Weights of a small GPT-style language model, trained from scratch on English Wikipedia: MLP 768 quick GELU.
MLP neurons of a small language model. Each row is named by its layer, matrix (up: input weights; down: output weights) and neuron, and shows model dimensions 64-159. Each number is 500 + 25 x the weight over its row's rms, rounded and kept within 0 to 999. Numbers have three digits each.
After each neuron's rows, "fires before" lists the tokens most often just after its 100 highest values on Wikipedia text that the model never trained on; "fires on" lists the tokens most often at its 100 highest values on Wikipedia text that the model never trained on. A number after a token or word is its count.

L12.up183:474492521484468519507459522500480505470504516473518484486505556482494496495510522522486487497499499506475449503496525503480476484473538459504456480485503487486457503527520515463499467479493510489523524498465470522515520450560527559494519507493482508485471469464514535533468507489496537534
L12.down183:492481470502466524541527486517463522468480515500516488532512495495510499533521457513487515492473464480537528489522531524464440521422481538493477484507473534511511522448472463473458499505514501502480499472502543520529503507513528489488491522487489519526517497470514512464504485540505534525
fires before: "ed " 18, "si" 17, "e " 11, "ur" 4, "en" 4
fires on: "ed" 27, "ur" 15, "es" 13, "ens" 11, "sid" 10, "pres" 5

L3.up682:456488505507492514488464501498511456481527526505499494542527514493485494490490537504461491451516518477477509510497484493558531514496501508517494543484476538509485516509530535499541520461486516475519526465522500532517550503514474509500532494493546505488471501496515491522485478498496480531
L3.down682:481461527501497547487477504529503500527494499506488445505530473523476487462502485516506530452532487475515513525505460507498508493496511493455492497503480499481478517486482524488533520489528554560516463450506528512510497482512500487498523542504538529530561530542553466488474524515517480544
fires before: "= " 22, "the " 18, "- " 5, "M" 4, "P" 4
fires on: "\n\n" 48, "of " 29, "ing" 9, "\n" 5, "was " 4

L9.up221:508520492490494471481432495517560507505526518464548481534521515487479487501477484529497488500488539481481464492480514531531533525505539494511492506467512481521436476494480534497524526523481546521494482486523496492504593507530496542517469522460539496505491474491512511492465501512553482506
L9.down221:501512492478454519485478534508494531491496468488521481501469538451498501474512488508463542513501479508514500487521490490466498527507478485452479489529538440528525519502544477517436446541515514562541464534485553522526485522495475509510503504509489500475485431500487498511531531493483549475
fires before: "ed " 32, "i" 7, "s " 5, "ing " 5, "ent" 5
fires on: "or" 39, "en" 8, "os" 7, "al" 6

L10.up720:461491511512496460500503521499527524507530540488517528502540500511503511517475503529520528470517515472484514516474507481549488528467512492517530484500507510473457472517510495483498551507483543532474500475554475517512492498519488552498487516494489513494466496518519512498517485450469536495
L10.down720:517492494510511499459475533563475490508452520473517501504508501504474522518521504506515535503558505497496499428492485494513547512548512470542515449501508504495518500495495488527484487508521499526530464483506479466473460514459516509466514513485558494487523490494518469492517512542478525540
fires before: "s " 11, "s" 11, ") " 10, ", " 10, "; " 7, "ship" 5
fires on: "an" 11, "al" 10, "or" 9, "in" 9, "n" 8, "k" 7

L5.up590:492532515494521439533484501446486471503496548470507520537515526549456492515470529506466493503499493504440491453533533488494494517504525539519467541485501516485504536497485549489538530482484508489496507464496487520508537521503495469490485478489503519531490510501530498465482494489525470521
L5.down590:488495525505504485489524491496469507471498462495503528465483462468518472499516513534502545477501454492472530535477541507513505498550491518531485467528504490477472496492499473473471525479492505535534510499501509498482495524456536471482523518534494527500545509497499533539522512465508495456
fires before: "\n" 24, ", " 12, "ing " 10, "\n\n" 8, "on" 7, "s " 7
fires on: "ent" 22, "==" 17, "ord" 11, ";" 9, "si" 8, "ce" 7

L12.up309:457502486503512486529478508496484501495483505466555434508474483488518501498507496557458495544491489487487506477506478460473503511471514514504456458468479521536492502519525513499513545532483513514480475479457470430474485472518524498503548518499514505492534491493505506508515463484514494558
L12.down309:484491565457534484472491453472512506497531547569444525529479504498488526505471490504514504506519503522475482482452511500514456491539500453489550497492482481505555472478519482474564493472522499502500494498530513509506500560459500478477574487529501504498478467548512514502506518520513502451
fires before: "n " 39, "am" 8, "em" 5, " " 5, "en" 5, "s " 5
fires on: "er" 31, "ther" 26, "G" 13, "year" 7, "k" 5, "19" 4

L4.up599:457500483492481495502520472438514492504475513473515508464528466548501548539491502541495501559462494486495556519524488461514512504461512497488480564487507509487459544472492503455482537482521496532504536500552488542518497469498469499491474489497483492515485527511504527500489499478504470484
L4.down599:475486507525516471487502517509538479502492509477503499499539513508496553547465525529483509492475491507478505479534487480525528521468516501490470523518512504496436516500515536481520512490529511497505530503524507490437524478484503546506501519481492533513490504478580503514494512497483472504
fires before: "\n" 64, "\n\n" 27
fires on: "==" 77, "===" 20

L4.up567:464506477461484496557478504518511450486515517522499495478496485556477512506468478492478491492500519502454555510550495500528481517509528511484547508496487503566504516482528500500567525488478455484506498487525512497457549456514472502505473510483513479541491495543528516503489493489524509467
L4.down567:486504494512515488496451485483484497456521505473502498486462509522496464485512511498522517492532510509498540495531499510547526498556489498526518503540508497504506524516537472464498457481533463460486529523495543521476465482473460504495492528494557521499535499496524482535507496541526561494
fires before: "ge " 18, "l " 15, "g" 7, "st" 6, "ed " 6
fires on: "ti" 34, "le" 22, "si" 18, "ri" 11, "di" 6

L5.up388:511523527493486496520461530492499490473551524524483509524520514523539509504480555493507506475527469491473485475472533485503522507472509492502450472456475485506486545526504547504505479525462501523455459518505501523463494527517491519528504479527508486490473473490501495503501511476474507489
L5.down388:505485474478542517524548494529472490495521461496510473524453510480525476515509498531462464501530516512560530523530461517508512524478499535509520455527532508507479556502547444517476502520499512534515499502473511499500470493488531492491471531524490528459518476494553524541511527514460480481
fires before: "s " 16, ", " 14, ". " 12, "s" 10, "." 6, ": " 5
fires on: "ent" 34, "ation" 25, "ce" 9, "b" 6, "tim" 5, "es" 4

L3.up397:476496508460492522489511498492515504508490500473500526548534549532485506503496512499502498495473483491511504480577478480543504507459493499464556508512506534499411498509523488484493492487536542500494421481491495504481493503531508510522521492524530502482438488486532511526464505480516481484
L3.down397:453524505459466504521534513517507545479500491491511503480509512536538491515480512540474499493509452509506474473562491519546451471481516565445497477531475514512479519485547481483493470516446506490504480462505484495498470514514493508522499488509480442494477502464535510489481475487495454484
fires before: "| " 23, "d " 17, "|---|---" 13, "|---" 5, "|" 4
fires on: " " 19, "on" 19, "\n" 18, "|---|---" 15, "\" " 10, ". " 6

L12.up68:517475476476514455494483509470497480520494490497459521512509479547499546499472489527489525462479437520464525487494478479497546472458485495477479523501486545513495489444478558503517520513473469520447500524526531502492512497521501506508506456517530473536493490526511525461482512494544502477
L12.down68:506555458514535504440542464452508483469473552488542494497504478476452465523510482476521512548465487488498511445509507507517461510512487503481474483513492478474462501480470519465502525501493514503493519474497479516503498524498507501487506512505544474462493509481581502520502492542496501500
fires before: "\n\n" 47, "\n" 27, "u" 6, "on" 4
fires on: "." 38, "===" 37, "t" 10, "==" 6, "si" 4

L7.up76:510464460456500499494490493478516503508495547495540500513521481491478503512498435503445507474436509459481500521505502499541492506504539504523511508496509473479472504482509533476501545525486491509513491464506536459490471505526516500495527500533544488519528457504524560475477520445508481474
L7.down76:489519548558514459508503450499474508486510475539463488527525509540482487476471485490477523498514525495511536494491496507499493557504510543487488481470514527499451506466503511486465503524489505458469539467447499474502519531536458480531449477521529485494516511461567519491439503512527494518
fires before: "ed " 19, "y " 12, "y" 8, "d" 8, "us" 4, "t" 4
fires on: "l" 21, "le" 19, "el" 14, "in" 7, "por" 7, "ri" 6

L2.up187:452519512480499525525477542486545467537522530460500495540506521488527508476471464519492513505508475541480489515519497471494518497508471485484525458486475522484465483513493515496528528468470529520488464493518538500496506447505501480529493457549517493519507441449526501499501479530501527564
L2.down187:447492506423515519507469528478504509542505527486537475515484535501513501513499495541496488493510482536507497521518469471517531508498449512521485512469502491480501482505544449495497510465482539493495477496478524506510499467530516513542484471486513525514510503468582546503481498524531498475
fires before: "ic" 25, "uc" 14, "ig" 9, "ation" 6, "en" 5
fires on: "str" 69, "l" 31

L2.up399:483497522501474451476495516505532501492490536477529521525519475522485512554484504526486510503486561514481518455507503465493497514474489505516471491523500493495498512473488535467507516481532492519498526499557523465504487490497425513468500457543525499486474494494517496499456506497541459524
L2.down399:482550533534500463492496501509514502528510508498505518504492521508486515537502505490466486455490539482466531470487458486511488501500514522527493494522513440508452486467493483483526517479527505474448536496529547491468496505495472501499499500534478505481479489531596444493538523479536469506
fires before: "\n\n" 61, "\n" 36
fires on: "=" 39, "===" 33, "==" 26

L10.up610:492511478488481446471519510451497491490504493439500474507506495560534478520498450486502509473497503470479492493529529498550504453494505534522516479470490489492440547504542467472543533489495464492489497494550484498487470482512527511499494512533548507502514455480523548487470474517527469459
L10.down610:474531492538481532451465523472420497491555504487489440512516456491482487497494501501455520511486494484524505494454447506551498517509523536476511499544449523494557532536482507487484475476522450507531526475461497531493508515514532511465531517465551471501508520435523488490469489515458525517
fires before: "er " 18, "er" 12, "ge " 10, "ed " 6, "s" 5, "g" 5
fires on: "are" 28, "l" 12, "le" 11, "ri" 10, "d" 9, "ol" 8

L12.up199:474497481487461477460536511515521501533488507510520494454486522522526479502475477480492488502459533464522488545513480501547460514523510468536487527481508493543446495520522489503476497468490517513478515517552528549514520495489516512501479487516451534506494494459511489500492493473511462470
L12.down199:468496530524524499510524526498481513495496446540505494476474483492480482493513529493547532516542480520498525507511501484474500488507522515501488474535463488473504529467490472542547535516539499491509508535473486497484504493474517501493487514487497485478502510489547493517513533506506476524
fires before: "er" 17, "ed " 16, "i" 9, "er " 8, "n" 7
fires on: "en" 31, "n" 26, "al" 8

L10.up422:489517513475501457540495516498507486462536531483482506489483524495500524550471500489456502500516458547457540483526499513469459476448537492502453494470492527491488502504517509507493549515460520504521520528521499445492494484531484518501550471485500494533495534495526527480496508493525525511
L10.down422:506500521532477474464471515506526502487460475444474505506447469488485493472515485462533473478501510539496501450468522516529531458513477511473501511519482472474489516489451527500509512498496505556485529480510488525467539527487498547523473538525509519455503517476530537500503493535531488438
fires before: "\n" 54, "\n\n" 26
fires on: "===" 44, "==" 22, ";" 9, "ian" 4, ":" 4, "om" 4

L2.up163:460493524459487448485546515513520486471485489461495523510532500508483515505462548520511517543496526520498557463490520481511526519496515519509459527511501515503483497522482496471493512497500518515471509493505532498483519487524474516483510480546485502511490506458514494504453514500504491500
L2.down163:481519523505470468491503538498504514490514506503502500503513548501503501504501507508481490490513532505493523474519488482515497506499519522498476525512487485473471496482478508492500553507520502503460480492549532486466518486507500527524487457535474504510440547484597504489510493475510492502
fires before: "\n" 65, "\n\n" 35
fires on: "===" 62, "==" 38

L3.up470:495560485457477488504478469517517473480520535485483434493490508494511496523460492495462504492472467491494496531506510479525524484500524458468493477526484511529492540543541522487509514451521470526485508441513474492489557426492473504537497496492501521487540491512502520509481511518490467492
L3.down470:529526468517546488499469524476508529471542520456537532488500492502513488490447529491488515531477458506481523531495554505521480509451507482494491527463468511502493531513505452520503492485512499498518498484495525473506544470503486492499462492481523485549477501497527498534519523499501490476
fires before: "- " 66, "| " 5, " " 4
fires on: "\n" 67, "ex" 26, "ace " 4

L9.up348:497477523529484469525496513493484499481502535506493524511524478512505524528502535494524498525528496449465543491480490497512502531483509474515558496480482528495484527486501515500534535508526554513517499497502490503499521515525531556522504509525543501522439525502549498495492525499460494516
L9.down348:521525484511508517501504492524503441476470511474513515488484477508475508532500516492493531505542533526494499534527470537472469513533486501492531481500535521502485516518534507501452463526521468524522469484495523514526444506465535463475456512513500451452509505524486508454530491487498497504
fires before: ", " 27, ". " 14, "." 12, "\n" 9, "ic " 7, "==" 6
fires on: "s" 27, "ce" 17, "ation" 13, "e" 12, "es" 11, "f" 8

L3.up113:501480524460461520479486499530545488494487540475496483500535525507515492501536478523476480492470470466514464498551510491522485488498527521471534465531509517507495530493510510482550512495466516495512459490522501486500513483498538487516468469508531545535510483515501476493482489480524473503
L3.down113:442550496492464492531492537503501485494515565478497475460494522515522540498504484498486496528539501518486489514521445510534465497475504538469504491491449526501486523522532498477514492500458533514523480510506525494513492513558508539518513483478537503535520474472551455492515519481496511519
fires before: "| " 66, "|---|---" 8, "4 " 5, "6 " 5
fires on: "\n" 75, "201" 15

L12.up104:453535497505508500541475501513515488566456508508476484541503526525540525550505508487490523510525515508518534498485503501522500477446448502466491529530509531522484527508516544490501530484481499508446484507543533519501503522489469487486499493515490529542519519503494508478497500481475495529
L12.down104:545507512501519550482457541489475499464496508500508482529493542499502488523480484486553507494476493532471471478497548464500443511481486516476499517474486518516502483474510498516541462485486560536476471489474503495501497447502481541482512498489516475485503468507497484488531484470536500565
fires before: ". " 25, "\n\n" 10, "R" 6, "." 5, "S" 5, "E" 4
fires on: "== " 44, "." 15, ":" 8, "1" 7, ")" 5

L2.up715:473512539483499508522479497526505476529509530496513477480535507494515477496495486481499497490489470466481471473510486470581501478471528477490491483516490514468449506503517548484509513484480537504488503471507492515508518475521504534523506499498510550503493445458508474486470515507531505489
L2.down715:513519513426472498512498543469510530505528513458496490465530506496494500514491494500482446470521460444480453509507488501561489499491540485449496509510505508507491493478495504476500482485500491504520465501515489487485535495525475566542496518493510469515481490504559471512472516489501479510
fires before: "= " 15, "- " 13, "| " 11, "===" 9, "|---|---" 9
fires on: "\n\n" 85, "\n" 15

L12.up255:481531548494476465489482455545508476497430504471523484520496511479495513562468515498494488493476508498447440436507493501520509513511529538496476545475481491513448492557538472491484505537474501493497491500460470494494501513536520508512512529502506543498541495500522505487471479516515483524
L12.down255:445527457458524468531488523503482547475524526498509498469484569501504516475491514495487499553470521523531531459506438460518478471493490483507519541495500503491479503507547501498491498479485529502490535475484510505522521497492463564517475451520501512524489489498543480489516516473494531502
fires before: "ent " 16, "ing " 11, "ir" 8, "ed " 8, "i" 7
fires on: "end" 33, "qu" 15, "ord" 11, "ro" 5

L12.up358:485463492532490451496491513494542503509533506499444527498520511548530514465497510486504492535472471540520494518517494479532504495498506510505509488518447478489490497521526493489518462498512511521513441481490540520479532517499480538530510496497544495467522484448499500506491441509483430510
L12.down358:557530486494518456525489479493479511478509530507439547524498515507483502487467461502494514537474491481474508490480452490461544515522486482497527528483507504516500521545491514514500468513504537502568491480460519458512534514507450487519497492488508476512559528516527463500532478498488480508
fires before: "in" 13, "b" 11, "as " 11, "an " 8, "en" 7, "ri" 6
fires on: "om" 45, "t" 18, "g" 12, "att" 8, "st" 5, "r" 5

L10.up226:486490532455484477531478515481518477492549492470486536474537526501539473467496520489486495520495479503457462482555524500502496507481492514525488501470492529464500479501508552485486511477471503520511528517484522528511547524501465519522517462504506524522535529452503493502460463489471466497
L10.down226:473541495531525491504523502535516489491510482494496531497480509517454488546460522501491533484538447467507492481480506517507471486549499502539531507528462450519500482534518458536532494529500468521505500496491459503484552521469495492479505539468542536443522535469516459530491512523520483525
fires before: "er" 21, "ber " 20, "en" 12, "in" 7, "p" 6, "b" 5
fires on: "um" 35, "op" 34, "om" 8, "g" 5

L3.up534:513470527504476527469466502516519504478495509444491488487543491507472487462512521489526482514494454463539511504537480459497482513491510432506479475495475506515498500477515526440472472439507501545501482460481514483488513480521464512515462521494492501502507518513475487503460497495507463472
L3.down534:525506528515543501493487506452463521470503468472523475495505502500440488478501492495479500519492469452487474503486517500520513511505511515508503535478480523536505496473523480452509477497482496539498521503489492486531507528517470524475526486510493497490551454491394495520500497468541480481
fires before: "- " 85, "= " 4, "| " 4
fires on: "\n" 87, "\n\n" 10

L7.up687:536544487498530493532491510510511505524513526430492476500513510521514494484514468519514493536454506507479497460473484497525511543515537494472508513485518514471484481501500520512519514447497523469504503467536504512493542483540458486500490512504485478537499496503519510534510458530484481515
L7.down687:553480464490499519509490471536479526498504521522499486534495477473492483478534527528487471491482426513479448511480546495459483474501509496532529507512481480511496466538446498467477500493488500517511471471505490506537493506521497489545495490516492514473527521496469466454482488489504490496
fires before: ": " 46, "y" 13, "–" 9, "al" 5, "y " 4, "t " 4
fires on: "y" 26, "1" 24, "tr" 14, "ot" 8, "an" 8, "2" 7

L4.up586:436466520459468526522506507470505454499523489469521501501502483516540538489474474509500507514488454532470504548496491488519530458497508453477513510462482499491508479510487532485513474463535499523464515484494515497481506418509481546509463440479483523534508462469521510509496473479521497480
L4.down586:474480471470545478526531522441533493534523521515509536508474481470475531496539520505519519480548446520517499491528495521492512491509540490485525477490481456501556497458484519555517475463503498495509517513475482513490495511505512503496508500513492509425499504533547506481511510553484524490
fires before: "ld " 15, "l" 9, "k" 8, "ig" 8, "ion" 7, "t " 6
fires on: "or" 38, "l" 27, "ul" 16, "g" 14

L9.up188:513494468484447491493491511500500483501499521497534468482515502561482499520513489540495494473452520496481517504476489511551525527499551462501518558502536489490474490504505521509564554473522518508493496452538468453521495495508489517514474515501493509464498460490526498485480508517465505494
L9.down188:539503532515456481474525484482512564503511485496480450506443493480470482510491454500497500514526479509534518528470445465465435480508465527478439531467500484517527500502533485495535475513489477469507504489495523526498518522539505506502531507534508517475486481515546529477530514497523540493
fires before: ", " 15, "ary " 12, "ing " 12, "ed " 7, "s " 6, "ld " 6
fires on: "d" 31, "it" 12, "1" 7, "on" 7, "ou" 6

L3.up5:476494554520471509550494494503510459499491487506515462514485472534504504529489504507517508489505479496490469510540444458530548499493518489513463506479480527468467487491516530516510534470488541501483486469486507511499534480530450471507525487536508487477475484501510467524466434445514483478
L3.down5:500541474480499497464458503519515527535476498514540478507475442522489466454480484532555478475498469467527493496465522471514490499487529492438472532512487494481542545543479531502527507504454498503489479495492457552525498470486512540475524527506489549522488493534523473499491528464484469476
fires before: "= " 23, "It " 8, "P" 7, "The " 7, "A" 7
fires on: "\n\n" 62, ". " 36

L2.up407:459466502491459529510471496454487453518507457489456510532525525525535493510515510504459513563521453519504454491533480477508511512484474489485520452506464528491475523458522480479495485488563511503509487541475508504489498482495495480518539464489554489506533505535511511500448470504510479536
L2.down407:502468471491506505491481500526444519508506509516531507470490473481525496509494534485482489500576465487529475529514501511494473444541494513484471511509476479512531448525467490494490497500467502468522491532501473519504475539516517519539554535480542500472494480495493499500515504514516484466
fires before: "er" 30, "en" 16, "St" 14, "p" 10, "ul" 7, "K" 4
fires on: "op" 82, "United " 18

L10.up129:484497484479483473476506497487543495492525506497511498526490512496470503479453467487458481491482491526521514508474460523535505486539493457516495486518484501473511471491522514485501531471482480481512445517500514499515480463539516567515486471456505454521489485471548509499487494457489464494
L10.down129:514511464497563477509510487530510476515497534498492500464472477494544547463504525498517470527488500475494519492465506501478500438503503509478521500487530470517477491510528515503481498481461525485505510487488493515524476521420481464463490486523517483503488506459490524516521529501500510484
fires before: "li" 16, "d" 14, "n" 8, "ld " 7, "d " 7, "s" 5
fires on: "il" 36, "or" 18, "l" 17, "over" 8, "ul" 7, "pl" 4

L9.up675:497482486484463492525502514519520472477512518484504495440477485544495514516483475573510505478497507495466536473493479521516476486462530479507498516472508530501454485508511538501531536505456510485473489467513512489505474470532481518516490535523504502509441474520507510500507489480485452491
L9.down675:532488512499478488492442527548503492519461482444479514486508531502479508487529538495477486478477489487464499465477487467527518523524506484521505506508511488503446483509495503505529528513482500538554434490502492496543477526495460524529486504507485505453522470529526489500500535570468533504
fires before: "s " 44, "s" 12, ", " 5
fires on: "ard" 28, "'" 17, "in" 10, "an" 8, "l" 8, "od" 6

L5.up598:490509546534489516522494493505483476499515519505472481466498513486547527522479530542503475483533478546450470450508456485485576500520502520506524518484537503474486500518484488495501476501469511479516479470490505498461537492525505513550545478527543481504506518512488513465491512501474505528
L5.down598:542540482491445469484472488516495499509467492485459509509483509544456491460504494507512510472501471467537478485510515497511457476528520542470486519544440476493509499467572501509516471489510521475515461514473527530444555526551479507484466523504506519537496506509499513491529463511513444512
fires before: "in" 22, "ac" 9, "ri" 6, "ain" 5, "ol" 5, "ro" 5
fires on: "t" 54, "tr" 19, "es" 9, "f" 6, "c" 5, "um" 4

L5.up560:437555497497491461470484553491503480501489495497504524496536521526474532523478517499492525507497522455491532482487519464514491507482501494530458546495525520483466530452500524472501521493514521495479545492506521522508505506548497506494487473525527537505435529470509492488513510493489503536
L5.down560:493509548520567500497495539495460483530522528494493509512490523510553510532482525479477567531465480504465502484516506491525506484541479449457490489519513464519485538490495516478522500494529523546520513486472530487484542502474500507514512484500495559496506529492555492578519505488490496523
fires before: "\n" 56, "\n\n" 26, "; " 7, "in" 5
fires on: "===" 61, ")" 32, "ord" 5

L3.up348:474544501443518467528511526494517516475543482478507524488480464509491524526456521458491470484499509480464518489514473496493468530494540493530463496491433486485482469469521483482470513446514518490519517508512562464502554519541501507532504482535491492517499517479506500496509513526508507506
L3.down348:557508559534497518462492484553472502522510513527455463480498541480483497468506479544524509507472444511489505505485534497469531491498489475454471533506493480483528516514470516488485478530450512514495494496516458485511525515479502509494483518454507497509490510482512469482519474492455490502
fires before: "\n" 44, "\n\n" 27
fires on: "===" 66, "il" 9, "==" 5, "l" 4, "ol" 4

L12.up536:419458476453532483553504498494492487481529540496471486511497524494509496473504518528517470488528503506471507503463478452503513493470516509535467511482506478529527519557558493496484490476488503483468478520482478454463508466512446538482530514533516506489487474461512511541502432482509507510
L12.down536:487496565523464519442476507468530472497509492500512481493504460494496465525500497501492493467502479453480517488487517506522516453557512480517471502525494491484509484523520531517531465442486518502479512518484515527482469529482526515541509503489493517490459561531526457486489482510497465480
fires before: "n" 17, "e" 10, "n " 8, "m" 7, "al " 7, "id" 5
fires on: "k" 22, "er" 16, "or" 15, "ever" 7, "ber" 5, "ther" 5

L3.up94:493483465490470522507483541536532465459542507478519516479490487514520497468534464504526495481510507556490512518520527484521553487496509494488507519484475537484485470472507506502543488498495509527512510458494529464502521438507505503548490436539503496499479468509526485504504503513485492507
L3.down94:533516489463504501507494495513469528523461487495444507519486514484472504504493470511478499460518467553479459495498494543464515490509479507494493515525457421490494481491503476499513447503478496502528540480521522530470504531486492506487488490489513500473511443535555489520478538503512481513
fires before: "ish" 29, "ic " 16, "an" 8, "ation" 4, "ic" 4
fires on: "ubl" 39, "l" 28, "ul" 13, "ear" 11, "tr" 4

L7.up303:499481529509494479493498505489503506509511506487498520520518515508474539485495496522512470435466525520498496479498503470519555510549496539534538499453517515490493462527517537483514472504503521500479458490496524533448505525537455493519502498503503442519558443505506475441489497482474476498
L7.down303:498481488463534489517525465462551514482520568475507523489502491515475507504505484483498536479502475544508508462508519509497497502494473549525507519516485519506500483504478472538487519550459465499525482484492533548509492438465540513461535555434505522542505531510517531500523490494504485536
fires before: "in" 22, "ain" 9, "ri" 6, "ro" 5, "em" 5, "por" 5
fires on: "t" 68, "em" 5, "m" 5, "et" 4

L4.up369:488479508486455538501512459518522478495453537478476528489550509513515480480472516492477476496513478477475510505515516474523494482453490457484495481548503521491475544514550501421520494493542495540489490475485488506505510473501513509516491463455491521495485490505501517484437509520506494470
L4.down369:457485502524532549496467535472522491483516518494510467544480481531473480487475517514496510516483492486474488486485507519484529497497495526489482560504450524516516462523509496501484473472462490573495525467519553472519453541575460494483468511484485487551482485508504455506478508523522501485
fires before: "- " 91, "| " 6
fires on: "\n" 92, "an " 7

L10.up22:468521542497520500506456484518496467549470471527447525542539497523514539512464524535489487528465505520498499518497529456472527480441457540493462534483499501539454543479496545462537494486502517500478511533522510496443499489511473505488472482480495533518493539473502499481457508483504463516
L10.down22:501455525507499487517490486514518508476508499470484487492454526516514456525461481487519547517519531495464528470501491452502478487525489477506453501466514490524508467509490503495480488515512509524541484522498507457484517541502475527493501482499505521493524497467514500551516521495504537518
fires before: "\n" 36, "\n\n" 28, ". " 18
fires on: ")" 36, "===" 26, "==" 10, "o" 8, "|" 5, "\"" 4

L3.up398:488470535498470466466502470487519506451551539497531482495535505503506521499488511546511471494489559470511479502514476513518477530511538529523495507496511521467494489526530514485518526478490495464481520516547503527509564452520491538507496497490483493497505529474503541490478455457542483462
L3.down398:496489493460511490436490521535517525475501507501469500524422488483468478529511514526457481479466525472523480480506504515504469483493532476498495530511490513488511482515488488499485471482485513471510509525484492525469496488496492510492455519503453529497507509493547550493528485523471442473
fires before: "e " 18, "ti" 12, "ed " 8, "n" 7, "ce" 5, " " 4
fires on: "ur" 41, "en" 26, "for" 9, "1" 8, "2" 6

L3.up351:522524514476465537513486469487549517462504509510512535535538467493484520508482494534515506518524533480461528531515497513521485482489514561481536523448550519503495469496504500502497559497473496501507514515541506487462497498545504514491504513522507495523416503478510523461473469510532476474
L3.down351:498530485496471537498495543470487477499497522490497546476477515526514437496474536522508515499500517500520468510479479504511493511532488496525461507548466514490501490507548494513532522546505504503503496556475550477440487529499480484491539506534508462498527534495515534519544480503487509508
fires before: "\n\n" 31, "==" 18, ", " 10, ". " 6, "\n" 4
fires on: "." 32, "e" 27, ", " 13, "y " 6, "e " 4

L4.up509:497483482486490501452498503473555500468503497496506488496501463550510503487509498504510520552527473474503500508528482457577465495508519502496490503467502518494454518520476508468527494513503542519474542499510505537499480498527444489541475521513490473508484468536492481498509464496505488468
L4.down509:519471499518533503470470483482474510473479494503520511517499529475477500506486467514485502534457516468538502466443484502466529518460484480491482491533522495520508466495504513509473517504491516494537485455498473521500467492497493580509528490471502551508512520512524543479516489497499455481
fires before: "s " 36, ", " 9, ". " 6, ": " 5, "th " 5, "." 4
fires on: "'" 36, "e" 21, "on" 19, "al" 13, "a" 6

L7.up505:484541518436496459518470535463512507471502478486507473529498522474530514503501465515535509526521476467484511459539461458489484501505499516563464487478522505518477545511515530500484544468503561494515480506508536455504538495529492483535492474485510461496485458512521496483502506462544489534
L7.down505:507537499465566489515527522513562485532497506494483486481491480494533514513466496526538535505475494476552509500533502478509462541505529491513466499530480506489435510494510492540509535501480493499452505474499509487475513486532532517514469493535524478457520470455538496521473538522480537520
fires before: "ed " 24, "us" 12, "e" 10, "ing " 9, "es " 8
fires on: "a" 20, "om" 18, "nam" 9, "all" 9, "um" 9, "og" 6

L4.up425:504523486496485531503525478508533480495478476509554530509516471565504532535499528547466514480506523460482487509495483504559503507487497515522474526480505521533493501481512524482492530469507508550487525501511508518460460462538524483480467499481494481498473464526496499433494480511552478468
L4.down425:532521507525551426492495494521482481524470487522477486486491462534459486516483511479490465474494506479526505486481531570509504515497477472525542480483458502472531505487511509521530528501489491457484478485494477526481467538533483492484516517522511497505534498460499483509490499453479485478
fires before: "\n\n" 48, ", " 8, "." 8, "\n" 6, ". " 5
fires on: "." 72, "es" 23

L2.up481:498480539477479504499501464521518480534490494492489509485539498525489451525516508478504468457499474466505430518506528476528441473502475510526530444497514561495484517495566499453538522504535478513477478502532464506471484501508524518510491509508526543501497500463523510517459494516522493530
L2.down481:503485488516496499477483552487534522465474521424525501491520481508463530510493517535487478473506501517477503494501503523458466448478524494472498530467457517492525494476503483444488489502480496537523518476481494500474513532516463558462510511469538525512507517507504456477508542503504502497
fires before: "| " 83, "|---|---" 4
fires on: "\n" 87, "\n\n" 10